Weights of a small GPT-style language model, trained from scratch on English Wikipedia: 5 heads of 64 (1 for keys and values).
MLP neurons of a small language model. Each row is named by its layer, matrix (up: input weights; down: output weights) and neuron, and shows model dimensions 16-79. Each number is 50 + 12 x the weight over its row's rms, rounded and kept within 0 to 99.
After each neuron's rows, "fires on" lists the tokens most often at its 100 highest values on Wikipedia text that the model never trained on.

L4.up99:39 73 61 42 55 49 39 44 36 53 45 63 42 50 55 68 53 38 55 55 52 57 47 49 53 43 70 42 47 73 52 39 44 53 57 47 42 69 58 64 64 54 67 75 49 67 54 34 60 59 37 48 51 54 77 48 58 51 41 36 43 45 59 41
L4.down99:59 77 71 45 22 45 42 68 40 34 42 46 56 48 40 50 60 48 44 51 49 85 57 59 50 60 72 57 41 57 28 53 33 58 71 40 46 47 44 69 38 48 37 42 56 68 87 41 60 44 76 53 62 44 29 62 39 66 49 55 51 45 48 45
fires on: "201", "199", "202", "200", "that ", "s"

L6.up568:48 45 49 75 35 51 55 54 66 27 54 55 52 68 53 66 63 54 40 38 50 44 36 52 34 38 46 64 45 63 60 57 27 46 72 45 60 54 45 37 46 45 43 48 44 52 39 43 44 34 51 54 57 57 53 50 29 41 65 64 61 64 44 66
L6.down568:60 51 57 50 42 42 47 53 53 47 29 49 62 59 28 48 56 53 63 75 64 26 48 53 66 43 56 51 33 32 40 53 46 23 41 56 61 65 76 46 67 30 47 43 20 49 60 49 49 51 40 55 47 49 57 52 53 29 39 57 42 43 64 35
fires on: "in ", "of ", "to ", "| "

L2.up895:41 73 54 40 40 38 62 40 79 31 59 59 34 49 29 54 36 45 54 33 41 37 39 70 40 53 43 58 53 32 59 52 60 49 57 55 63 45 40 54 34 49 46 54 55 67 54 69 43 28 58 61 47 50 51 37 64 53 16 40 45 62 55 41
L2.down895:33 48 57 60 43 70 27 48 70 74 43 38 31 54 70 47 47 57 31 34 55 48 45 42 39 59 49 68 39 36 45 33 57 48 60 47 52 43 60 47 58 52 60 52 56 65 64 48 50 40 29 50 59 26 54 34 36 47 64 38 44 53 54 48
fires on: "or", "ud", "of ", "min", "em", ": "

L2.up650:58 52 46 43 35 55 54 62 73 34 44 51 48 43 57 53 75 24 62 54 75 41 45 41 61 38 65 48 58 49 60 37 31 57 37 46 51 47 33 36 52 71 67 42 40 49 52 53 51 49 61 61 63 59 53 36 63 45 54 44 60 46 49 48
L2.down650:44 37 35 50 47 56 58 47 38 66 54 54 60 35 35 37 45 59 30 42 37 58 46 58 60 61 33 57 39 66 37 26 54 46 65 46 48 52 41 52 50 35 38 44 56 42 66 43 56 74 54 43 64 30 59 69 32 37 54 46 17 47 53 45
fires on: "in ", "l", " ", "ed ", "er", "ed"

L6.up571:29 63 71 40 59 64 52 44 40 44 52 51 52 56 50 45 65 35 52 45 38 82 48 53 48 40 55 41 48 57 53 74 56 46 62 54 62 55 67 54 41 56 51 57 68 21 45 56 49 69 53 49 41 52 56 27 39 54 54 36 48 33 54 45
L6.down571:35 45 52 36 56 44 46 60 56 40 48 63 61 38 61 62 59 46 66 30 73 56 63 64 41 59 56 67 48 65 58 71 27 51 56 40 33 23 55 41 73 58 32 60 40 42 65 49 65 53 44 58 56 71 63 63 36 70 45 64 38 44 52 59
fires on: "| ", "; ", "on", "al", "as"

L6.up838:52 59 50 43 41 58 32 38 42 38 53 58 61 52 49 57 55 32 47 42 22 41 47 47 50 56 20 65 58 46 53 46 32 62 61 55 43 51 56 66 63 42 46 46 34 51 60 61 45 46 64 46 60 61 40 52 81 48 54 73 54 48 49 30
L6.down838:43 44 46 34 48 50 51 58 50 40 60 32 75 43 54 41 47 36 56 41 27 33 75 60 38 71 41 28 40 61 63 59 44 46 59 30 53 70 35 74 57 55 39 61 52 52 28 64 48 34 70 65 55 49 52 57 51 58 45 65 58 29 71 63
fires on: "| ", ", ", "; ", "); ", "(", ": "

L6.up875:46 43 54 47 25 65 61 47 49 55 47 35 45 34 45 53 15 49 46 59 43 40 55 46 50 71 51 38 41 48 63 69 31 50 64 52 47 67 37 29 57 64 73 66 47 50 50 58 47 65 42 61 31 44 49 49 41 11 54 63 43 21 40 39
L6.down875:46 75 54 43 27 51 33 56 54 35 42 31 68 39 42 52 19 26 26 34 36 59 68 34 39 32 55 59 72 55 67 55 44 25 43 48 71 52 62 72 48 58 65 63 48 54 29 76 44 49 49 62 48 68 58 43 55 34 48 48 49 47 47 44
fires on: ", ", "; ", "• ", "| ", "and ", "-"

L2.up439:45 41 43 60 41 48 58 38 70 50 23 57 59 51 41 41 70 25 66 59 50 58 36 52 25 44 62 59 39 43 40 44 59 63 71 59 56 56 61 66 64 38 35 48 39 65 52 48 46 56 54 50 35 33 48 45 49 44 33 51 60 63 43 52
L2.down439:77 58 61 62 65 38 43 49 32 66 50 49 49 56 59 60 43 69 51 45 35 34 51 55 50 54 49 37 52 57 68 72 40 37 43 44 81 40 43 17 60 69 38 55 57 41 55 32 52 59 42 45 68 41 39 56 48 48 58 58 42 37 50 47
fires on: "-", "–", "g", "i", "ak", "m"

L4.up992:68 45 44 58 42 49 50 31 28 52 48 53 75 56 49 51 42 28 46 39 39 37 50 38 59 69 44 32 70 48 36 53 45 33 46 61 38 13 32 52 63 58 59 41 62 68 55 53 44 60 38 63 59 30 50 31 53 38 51 60 36 42 35 38
L4.down992:52 45 44 45 46 52 52 80 61 53 67 34 39 53 50 48 31 49 70 70 53 40 55 65 26 48 45 58 53 61 53 62 42 40 24 42 29 42 63 37 42 63 51 75 48 45 50 60 86 65 44 47 52 50 50 55 63 50 35 37 45 57 29 56
fires on: "es", "a", "-", "as", "an", "ana"

L2.up1251:59 52 60 59 53 53 51 62 43 54 47 53 62 57 56 46 42 32 56 34 37 52 60 47 23 68 45 51 51 61 32 54 60 39 50 48 57 51 42 45 26 46 44 30 45 45 46 39 57 53 49 33 63 60 64 60 60 42 50 44 65 34 67 53
L2.down1251:51 45 31 35 37 43 43 68 50 56 44 44 51 63 57 34 61 61 54 78 43 60 38 55 54 41 31 37 22 47 60 57 47 49 52 52 51 22 72 42 61 40 52 58 57 60 45 42 42 47 66 47 74 64 53 59 58 49 62 67 67 49 48 43
fires on: "at", "ed", "let", "ver"

L4.up612:45 40 50 68 56 60 83 56 63 32 40 43 64 49 34 63 45 59 48 63 54 34 61 69 70 50 71 52 54 31 37 41 49 14 44 66 20 44 47 48 36 53 54 53 58 52 67 52 52 54 65 49 50 42 47 52 65 39 69 54 37 57 66 48
L4.down612:53 34 60 58 54 40 80 51 28 44 31 66 81 46 64 45 53 81 29 49 54 48 50 61 39 42 44 39 58 32 66 39 58 50 50 46 43 65 57 74 40 50 50 63 54 34 46 69 54 60 39 29 52 67 61 52 70 47 61 53 50 39 44 61
fires on: "| ", "; "

L2.up612:43 75 33 46 32 43 53 56 42 76 53 45 64 67 38 53 50 40 49 72 54 43 23 49 72 40 48 56 58 57 53 54 37 55 58 45 62 46 52 45 55 56 40 44 55 52 40 57 42 54 37 48 35 57 32 59 37 36 36 59 42 41 40 38
L2.down612:62 50 62 48 40 68 25 50 63 77 34 43 48 38 74 37 51 45 67 76 57 44 62 62 56 52 53 61 29 68 65 60 52 55 53 36 64 53 66 61 49 42 41 36 57 45 48 64 53 53 39 66 71 51 41 67 56 46 39 47 50 50 47 43
fires on: "m", "ard", "r", "ative "

L4.up860:43 47 51 58 60 66 59 37 48 57 40 45 55 47 50 43 79 60 51 56 40 64 51 44 57 53 53 57 43 50 52 42 43 52 54 39 82 48 59 67 69 45 49 92 47 78 43 58 39 63 35 60 53 54 55 42 53 44 61 54 66 47 55 46
L4.down860:54 48 34 26 42 62 39 62 63 74 47 56 71 80 60 67 21 33 37 49 80 56 44 42 59 16 41 57 51 48 56 58 87 33 37 56 57 64 51 44 53 39 53 55 37 57 53 57 56 53 68 35 34 48 54 61 45 76 40 41 56 47 34 50
fires on: ", ", "(", "ar ", "al "

L6.up941:46 23 41 32 46 30 39 65 53 33 60 57 37 51 41 58 46 36 46 42 29 57 26 51 43 36 50 72 31 52 29 53 54 38 62 58 52 60 48 27 56 58 58 52 51 51 68 43 52 38 25 36 49 56 36 48 53 43 34 46 41 24 52 36
L6.down941:62 49 54 67 39 37 50 52 75 42 59 45 53 36 48 32 62 50 43 50 41 50 39 59 53 56 29 57 75 65 34 28 65 48 42 35 61 59 79 55 58 43 54 68 30 53 57 27 31 59 45 54 44 53 44 52 38 59 69 50 41 23 47 42
fires on: "| ", "- ", "– ", "us ", "\n  ", "o "

L2.up898:56 70 42 54 41 53 50 56 41 57 51 41 46 43 29 30 56 46 50 32 60 69 29 39 59 61 51 44 37 30 50 45 60 38 47 51 54 61 43 46 55 72 29 54 50 67 64 74 44 48 28 51 71 61 33 62 40 66 54 73 30 59 54 47
L2.down898:47 58 28 40 47 59 59 42 58 62 64 41 63 75 59 42 36 69 68 63 48 56 60 77 54 42 39 64 48 68 55 34 64 45 51 62 65 80 69 49 46 58 57 70 51 64 35 48 38 43 48 45 39 33 36 25 52 54 42 49 26 72 41 49
fires on: "ing ", "ts ", "br", "research ", "es ", "ts"

L2.up206:54 37 65 87 20 28 64 66 53 75 51 56 45 48 27 43 53 45 63 35 57 45 54 56 48 35 59 45 57 50 68 63 59 58 69 31 38 57 66 48 42 44 53 44 59 79 41 39 45 49 60 39 64 57 51 43 53 48 61 36 63 44 15 44
L2.down206:45 39 43 78 43 52 47 49 70 54 61 58 53 58 48 48 52 55 63 68 39 41 53 50 69 51 43 51 54 53 69 33 79 60 54 48 47 45 66 55 52 58 53 44 48 56 55 36 26 40 68 42 65 67 57 48 44 41 35 47 77 73 55 60
fires on: ", ", "| ", "; "

L2.up802:49 51 44 62 49 42 45 57 45 59 50 49 62 50 53 38 39 50 51 48 43 59 45 61 63 60 61 70 49 47 48 62 35 60 38 63 50 53 48 56 44 38 40 42 65 57 58 33 35 29 63 36 24 48 75 55 38 41 55 56 59 50 53 74
L2.down802:56 64 64 46 28 53 53 46 62 70 59 65 43 46 56 41 43 50 54 44 74 68 56 66 60 42 50 72 36 54 53 45 47 48 50 55 71 57 48 72 47 50 65 41 60 60 50 46 37 46 31 57 80 33 63 34 49 57 33 69 55 58 43 56
fires on: "of ", "to ", "ath", "li", "ti", "at"

L4.up248:58 60 65 41 49 60 36 55 47 50 72 65 70 62 40 38 47 62 52 36 41 48 43 29 48 47 29 63 56 68 69 47 38 42 58 47 64 49 76 66 60 55 58 48 51 45 60 52 58 54 56 53 72 63 23 47 77 48 38 35 56 74 50 49
L4.down248:61 59 63 66 29 51 41 65 61 65 50 68 86 47 43 56 35 55 46 51 48 29 67 44 34 42 60 46 51 55 47 48 60 44 57 47 36 63 41 41 49 63 74 66 43 53 39 49 42 57 67 48 71 55 60 64 37 34 32 48 39 54 61 73
fires on: "ic", "| ", "ip", "ob", "ul", "thod"

L2.up338:66 49 60 58 52 51 58 50 51 55 51 52 57 34 45 58 50 40 59 34 48 45 50 39 40 80 49 33 41 45 28 57 84 64 49 45 51 44 57 51 61 45 66 67 44 55 32 51 39 41 42 65 34 44 43 77 47 42 22 67 34 45 37 54
L2.down338:57 55 38 46 59 62 57 51 49 41 70 36 66 57 55 43 24 57 69 44 82 32 67 64 39 58 51 56 27 51 30 51 69 44 49 47 53 60 49 55 44 47 66 47 50 60 58 16 53 41 60 66 40 35 48 37 52 43 56 37 42 42 47 44
fires on: "m ", ": ", "es ", "ing ", "ft ", "D "

L2.up130:57 31 52 52 51 40 56 44 46 69 49 33 57 42 48 52 64 31 83 47 39 50 39 62 63 38 72 57 38 49 61 75 55 75 45 65 52 43 44 52 18 75 65 80 46 39 57 39 44 51 55 56 57 37 69 37 80 72 50 57 34 60 43 63
L2.down130:58 29 29 57 85 50 49 55 54 52 33 55 57 46 57 32 42 49 57 56 62 67 70 35 52 51 61 51 61 61 68 58 32 68 61 40 61 72 27 49 53 42 54 52 47 45 63 56 56 54 62 62 41 46 47 43 23 58 37 72 48 54 32 53
fires on: "born ", "and", "li", "oo", "ud", "us"

L4.up873:48 33 53 44 23 72 72 65 52 67 61 64 36 51 51 51 57 49 53 55 60 75 50 58 40 46 47 56 36 40 70 65 69 46 35 74 48 48 66 56 46 48 36 40 40 48 44 39 48 58 39 47 68 73 35 12 49 36 58 35 84 62 73 38
L4.down873:40 45 51 63 20 74 66 59 47 36 53 50 46 48 34 37 74 39 75 69 57 68 54 45 69 90 38 47 65 35 18 50 44 47 61 43 59 72 40 49 34 51 66 47 35 56 53 50 69 56 61 38 43 55 54 38 39 44 73 58 48 56 60 53
fires on: ". ", "\n", "p", "."

L4.up729:57 53 39 51 35 75 48 54 49 44 58 51 50 54 58 49 63 40 58 56 78 52 47 40 48 50 69 36 52 54 65 53 35 66 49 84 30 70 54 35 67 47 50 25 41 40 25 53 53 24 54 52 59 32 47 75 47 33 41 46 57 36 56 45
L4.down729:57 56 21 35 61 49 40 62 55 61 29 37 56 57 46 48 32 52 53 52 29 41 72 52 69 30 65 54 32 48 31 48 49 38 63 36 59 38 61 50 71 27 51 44 42 78 63 65 44 60 52 51 64 47 52 73 35 61 44 44 45 65 45 44
fires on: "–", "to ", "of ", ".", "p", ") "

L2.up1062:32 39 54 60 36 57 50 41 62 56 42 59 43 50 61 59 57 25 60 55 38 60 44 99 73 59 29 36 38 64 68 43 51 35 45 60 65 42 58 45 57 50 35 43 59 20 42 56 35 62 45 56 56 57 60 54 36 29 42 34 58 36 54 49
L2.down1062:34 47 60 45 37 48 53 58 40 43 36 69 42 47 60 43 50 48 60 75 49 66 48 62 38 48 37 60 50 31 40 39 16 43 36 42 44 53 35 42 46 46 45 50 48 49 43 35 57 60 37 42 44 63 54 46 34 66 44 57 38 45 62 45
fires on: "; ", "\n", ".", "); ", ". ", "| "

L6.up1200:63 35 48 32 53 46 68 53 25 52 65 59 63 50 52 70 45 66 63 61 46 70 47 48 58 62 47 36 55 65 44 49 37 30 47 60 41 61 50 40 52 31 48 66 36 63 71 59 53 57 60 52 31 49 50 52 55 55 39 66 66 38 44 54
L6.down1200:62 18 55 35 40 47 49 50 42 26 29 37 46 46 62 33 41 62 61 42 69 71 55 38 47 51 29 41 40 52 51 63 48 56 44 41 58 54 77 41 45 30 33 43 75 49 53 35 46 58 46 51 39 61 53 59 31 64 47 49 47 65 51 40
fires on: ".", "=", "5", "en", "ten", "w"

L4.up832:45 36 33 84 50 41 64 24 47 49 47 37 45 53 54 43 55 67 32 54 41 60 76 73 51 46 66 56 49 60 49 64 56 53 30 54 62 42 58 60 85 51 45 65 45 47 48 63 68 69 48 37 73 40 49 40 47 26 45 49 67 52 60 36
L4.down832:44 32 37 41 38 64 38 52 70 60 64 51 55 30 60 53 49 65 41 42 49 68 58 56 40 56 64 48 48 65 59 47 53 62 51 50 41 55 59 39 75 49 26 59 36 49 59 46 46 63 66 55 56 26 62 52 24 55 46 46 60 51 60 32
fires on: ", ", "(", "as ", "if ", "when "

L2.up382:31 54 32 30 48 53 45 57 34 36 62 41 53 50 47 35 63 48 40 57 36 56 50 62 19 52 68 44 35 54 47 40 66 42 39 36 28 41 44 22 57 54 70 54 40 62 38 47 41 51 46 38 78 71 59 46 56 37 46 71 33 53 48 72
L2.down382:66 56 28 43 55 55 75 38 47 45 54 49 65 62 33 50 43 41 49 57 28 47 66 69 64 38 50 47 60 53 47 50 39 34 54 28 58 34 46 39 77 56 30 50 78 43 57 46 40 47 52 40 51 58 56 55 72 61 49 37 60 53 45 20
fires on: "==", "of ", "lev", "own", "ter", "af"

L2.up760:54 56 70 62 62 64 45 50 68 70 69 39 55 21 41 45 43 46 31 62 51 55 44 47 52 61 44 78 56 52 66 44 43 54 47 31 22 53 37 42 54 68 37 73 40 49 52 49 60 50 30 52 47 40 49 44 34 52 51 51 66 56 34 47
L2.down760:56 25 42 49 69 61 43 53 57 31 41 63 51 58 35 37 54 53 39 57 52 79 46 64 88 56 56 51 46 47 52 63 41 70 27 56 51 45 42 33 45 52 53 17 30 65 48 46 55 54 61 61 60 50 61 53 52 67 62 37 49 41 65 52
fires on: "on", "es", "e", "ty", "um"

L2.up742:60 37 42 38 65 49 37 42 73 45 35 40 64 48 71 49 38 54 55 42 52 50 49 60 58 63 55 53 57 39 60 41 58 32 43 43 38 54 45 31 73 61 33 38 47 52 61 41 49 41 55 48 39 76 58 55 31 59 58 43 65 44 37 51
L2.down742:36 46 44 30 50 64 47 36 64 43 24 51 44 56 41 56 43 66 37 67 43 60 42 54 51 60 41 43 36 40 47 33 58 54 50 36 49 38 67 59 59 39 52 52 51 63 48 58 60 59 54 34 32 57 60 60 50 60 57 41 57 33 75 34
fires on: "il", "ver", "Ver", "ish ", "ch"

L2.up140:43 48 65 69 48 66 69 47 65 57 45 45 73 57 42 41 45 41 27 54 67 40 52 53 55 35 53 35 50 26 42 41 28 51 57 45 55 53 41 60 38 46 71 59 60 72 39 73 50 37 50 67 75 45 53 54 43 63 53 57 52 68 29 42
L2.down140:49 54 55 45 71 38 49 58 51 44 81 40 51 86 46 62 50 34 56 53 55 52 75 52 56 47 46 50 56 57 39 56 56 72 50 44 50 34 44 47 40 40 38 51 39 49 49 49 38 37 47 58 65 71 42 47 58 43 61 63 52 55 64 38
fires on: "| ", "; ", "ast ", "im", "ast", "'"

L4.up699:48 51 44 34 51 51 64 33 44 45 58 37 66 39 41 47 89 62 62 53 38 17 36 61 53 33 47 78 70 54 62 45 47 73 49 52 80 59 42 64 56 47 34 48 49 43 34 41 34 42 50 50 49 52 66 33 49 60 33 42 30 73 33 25
L4.down699:40 50 65 53 51 62 46 33 69 68 36 67 42 57 52 62 43 67 49 38 44 78 33 50 56 54 41 65 55 42 57 62 50 40 34 46 80 57 46 46 36 53 50 34 43 56 55 62 56 73 52 51 54 46 47 38 59 49 66 36 43 58 48 53
fires on: "of ", "am", ": ", "| "

L6.up340:48 53 50 25 39 70 29 52 34 59 38 67 64 36 36 54 40 52 61 56 28 56 55 58 39 74 47 22 60 37 60 48 36 50 51 53 67 58 64 42 53 46 37 38 52 36 56 50 37 50 24 45 53 50 43 42 51 31 69 30 60 44 62 36
L6.down340:42 51 40 58 44 50 75 77 47 39 64 45 48 55 36 76 30 38 45 51 52 61 37 47 34 34 61 40 53 48 50 49 46 52 58 67 56 57 60 50 50 60 45 52 50 22 83 56 80 62 51 48 48 46 54 42 34 49 26 44 62 24 43 50
fires on: "ers", "-", "up", "as", "he", "ors"

L4.up1019:48 23 44 31 57 58 62 37 55 54 37 42 44 70 61 37 57 45 53 46 57 67 48 40 47 43 47 44 91 60 41 43 56 57 37 64 59 57 50 30 58 57 48 69 37 36 43 65 62 57 71 31 45 69 55 49 42 34 45 56 36 60 36 76
L4.down1019:58 39 51 53 66 69 42 43 50 61 32 52 49 43 71 67 34 54 60 37 58 48 53 41 52 49 44 55 44 42 53 51 60 37 67 35 41 66 55 62 34 62 71 50 72 75 65 45 43 72 54 49 52 59 35 46 43 50 62 65 40 38 49 50
fires on: ". ", "\n\n", "\n"

L4.up962:35 47 52 13 33 46 54 66 44 42 80 73 54 66 62 56 59 45 53 45 25 29 52 36 43 50 68 61 40 53 59 69 45 53 63 51 47 41 25 47 73 41 49 65 35 38 38 50 48 39 46 52 60 66 62 64 65 42 60 42 55 42 57 47
L4.down962:69 57 37 19 39 52 76 55 54 15 62 47 50 35 46 40 57 55 69 51 33 44 56 44 36 59 52 45 48 67 63 31 50 51 47 45 71 53 49 55 67 39 46 41 37 37 53 66 55 42 79 51 68 68 41 47 75 55 55 78 44 45 59 53
fires on: ", ", "the ", "ed", "y"

L2.up869:38 49 63 51 62 36 70 47 50 50 44 63 57 61 59 45 27 73 63 53 36 25 60 68 33 73 52 50 46 38 38 79 60 49 72 65 56 67 52 66 51 41 28 51 67 51 44 34 61 29 65 59 65 30 44 67 56 67 50 30 50 55 46 49
L2.down869:66 51 46 62 53 55 52 45 64 67 55 40 43 46 43 65 51 49 46 38 53 66 33 65 38 65 51 64 40 58 44 41 35 62 20 47 49 56 39 76 62 47 43 25 37 51 44 55 40 50 32 51 62 57 46 35 75 57 55 48 51 59 54 09
fires on: "2", "g", "1", "d", "3", "p"

L2.up285:45 64 55 52 50 56 62 63 42 49 50 34 11 69 63 56 40 19 52 28 50 67 57 41 59 35 46 56 33 45 59 54 57 63 58 44 41 71 35 64 64 76 47 47 63 70 41 37 61 57 40 59 42 57 77 49 55 43 51 49 41 68 59 57
L2.down285:42 37 36 42 56 45 54 57 48 68 47 51 57 87 55 62 55 58 44 49 40 31 52 27 67 46 51 61 72 61 54 69 25 49 40 39 60 59 34 55 60 31 30 47 57 68 57 48 34 59 45 39 46 38 66 55 48 41 36 51 42 49 60 61
fires on: "y", "er", "All", "de", "ri", "oh"

L4.up464:49 54 50 68 70 48 31 44 36 70 45 53 59 38 37 51 56 63 43 50 54 50 38 66 68 68 57 61 22 53 55 48 49 54 35 52 52 51 63 53 53 47 36 70 39 15 54 46 47 49 52 49 35 36 53 40 64 48 63 58 44 44 28 46
L4.down464:38 47 49 47 53 51 39 40 62 42 50 45 63 73 39 66 50 43 32 56 43 56 38 47 52 54 42 64 41 43 46 63 39 65 27 65 56 67 44 47 60 43 58 56 66 43 66 39 65 44 48 72 39 65 58 42 46 67 43 51 51 34 31 52
fires on: "e", "ust", "it", "ay", "es", "um"

L6.up5:54 38 42 40 44 32 47 56 33 54 39 65 53 57 25 45 58 33 41 51 35 65 50 48 66 65 39 56 35 58 60 56 54 42 68 58 41 66 30 66 44 45 54 83 48 30 57 64 35 32 60 50 60 39 53 43 58 55 51 57 59 31 47 41
L6.down5:50 69 54 37 41 47 42 56 47 47 55 54 48 52 59 43 44 25 59 70 33 45 56 46 30 59 38 55 49 43 67 51 35 41 26 15 42 79 49 66 36 57 53 61 43 60 45 55 45 55 61 49 53 62 57 39 51 48 36 56 76 34 30 36
fires on: "| ", ", ", "from ", "of ", "(", "); "

L4.up1050:54 43 52 39 33 60 64 71 39 48 44 35 60 68 56 54 20 24 67 52 43 34 43 53 55 43 53 60 52 48 62 70 41 40 52 39 58 46 62 38 79 49 47 54 56 56 70 51 34 56 34 58 62 60 58 73 51 59 40 32 70 32 37 55
L4.down1050:63 62 37 43 36 38 47 43 53 67 43 57 62 63 46 51 60 70 65 58 44 43 46 54 46 43 34 64 17 33 46 44 72 40 55 54 41 38 59 36 49 46 70 63 56 39 52 54 32 54 54 49 34 56 50 51 66 31 44 63 54 31 62 36
fires on: "er", "ch", "over", "one ", "ver", "ri"

L2.up1037:54 43 54 40 36 53 52 66 40 58 44 57 49 45 42 43 75 32 69 35 58 41 66 40 46 42 44 61 32 39 65 44 42 36 53 47 36 48 63 22 33 52 52 35 42 64 68 64 68 53 66 76 56 48 75 43 51 45 50 41 52 58 64 36
L2.down1037:41 51 49 34 46 57 57 54 64 52 68 56 59 72 52 37 50 39 53 43 54 54 49 54 37 58 49 70 40 69 41 51 46 20 40 43 49 14 46 40 65 71 51 42 32 54 80 51 66 58 73 70 75 41 32 60 53 62 46 52 55 40 57 38
fires on: "u", "in ", "ed", ") "

L6.up155:45 58 57 33 36 41 70 57 37 59 66 66 59 39 53 55 66 48 37 45 30 42 50 78 47 48 49 55 67 48 61 47 59 57 39 27 48 39 73 42 62 50 42 55 65 29 54 25 35 65 60 48 67 69 53 41 43 47 34 64 50 42 37 55
L6.down155:62 59 52 54 59 51 41 55 60 48 58 52 45 45 56 42 63 46 52 48 37 38 59 43 73 39 48 44 35 59 60 61 50 56 47 41 35 56 86 44 55 65 50 53 59 50 41 47 45 37 48 73 60 49 36 41 67 36 63 42 60 33 43 38
fires on: "am", "om", "m", "on", "r", "ri"

L2.up618:42 73 47 32 56 43 45 32 52 41 72 57 53 71 29 56 49 28 54 46 64 28 52 37 52 64 43 57 54 49 44 33 74 64 49 36 63 59 44 36 49 47 38 45 47 57 43 72 49 31 55 31 26 46 71 43 49 43 41 38 36 42 60 44
L2.down618:48 44 52 44 42 71 56 66 75 57 27 68 61 35 65 43 61 69 58 44 49 59 41 52 63 42 54 47 38 42 42 48 40 32 52 63 45 72 51 57 58 23 42 59 54 57 45 51 54 52 72 67 52 40 33 53 43 55 64 61 52 69 64 56
fires on: "-", "to ", ": ", "\n\n", "of "

L4.up161:75 44 74 34 47 72 70 43 33 68 53 34 33 52 38 34 45 29 57 43 69 37 29 91 40 43 62 58 59 51 55 62 39 51 33 45 40 51 53 37 60 79 32 44 70 51 47 60 72 41 41 54 50 63 41 38 43 39 65 51 44 63 49 64
L4.down161:47 50 69 55 68 43 41 45 43 56 58 58 40 50 47 66 42 58 30 56 63 53 59 54 79 63 57 50 47 67 63 42 34 52 10 50 53 44 52 66 38 38 24 49 67 48 52 53 34 57 46 57 42 39 57 66 44 50 64 65 31 64 63 44
fires on: "|", "y", "er", "es", "L", "ment"

L6.up850:61 37 45 67 44 65 66 71 59 40 35 40 46 47 53 44 52 60 43 51 51 57 92 49 66 54 63 29 36 34 60 30 62 39 68 65 48 47 53 61 56 43 51 59 76 52 61 38 44 41 54 39 33 49 38 33 67 59 48 60 45 63 51 49
L6.down850:38 47 56 69 47 65 38 36 53 49 62 77 69 42 46 70 34 67 64 63 57 61 61 27 44 47 71 47 62 51 71 49 54 46 64 21 44 49 48 52 27 55 49 38 55 48 47 46 58 54 48 32 69 51 44 52 33 67 64 31 49 40 61 64
fires on: "| ", ". ", "; ", "\"", "="

L4.up123:46 59 42 42 48 52 48 28 63 57 34 56 39 74 43 68 62 54 51 48 65 51 39 32 40 47 45 38 52 53 63 45 52 38 54 58 42 60 39 40 66 72 67 33 41 47 28 63 58 37 51 50 51 70 36 41 47 52 34 58 68 57 39 44
L4.down123:53 32 62 51 60 32 41 59 68 45 35 51 50 48 48 30 42 54 48 53 53 48 45 21 59 56 66 59 58 46 55 39 61 42 50 29 47 88 57 63 48 58 61 56 53 39 67 43 39 69 48 39 42 66 49 34 36 27 35 39 67 42 37 72
fires on: "\n", "n", "r", "et", "=="

L6.up934:54 27 47 49 51 42 60 40 47 62 64 47 67 56 47 54 62 54 36 47 50 44 48 86 48 32 37 38 48 53 54 72 45 35 50 66 38 37 47 56 57 30 66 49 38 48 55 51 26 62 58 47 42 74 58 45 44 25 45 50 63 56 34 45
L6.down934:48 52 40 55 43 44 40 42 63 51 46 43 49 49 39 40 54 81 46 20 52 50 56 64 35 44 48 45 51 64 48 46 50 41 61 54 51 58 63 23 54 26 23 46 49 50 39 53 48 40 42 58 38 53 48 50 58 39 30 67 54 72 60 64
fires on: ".", "="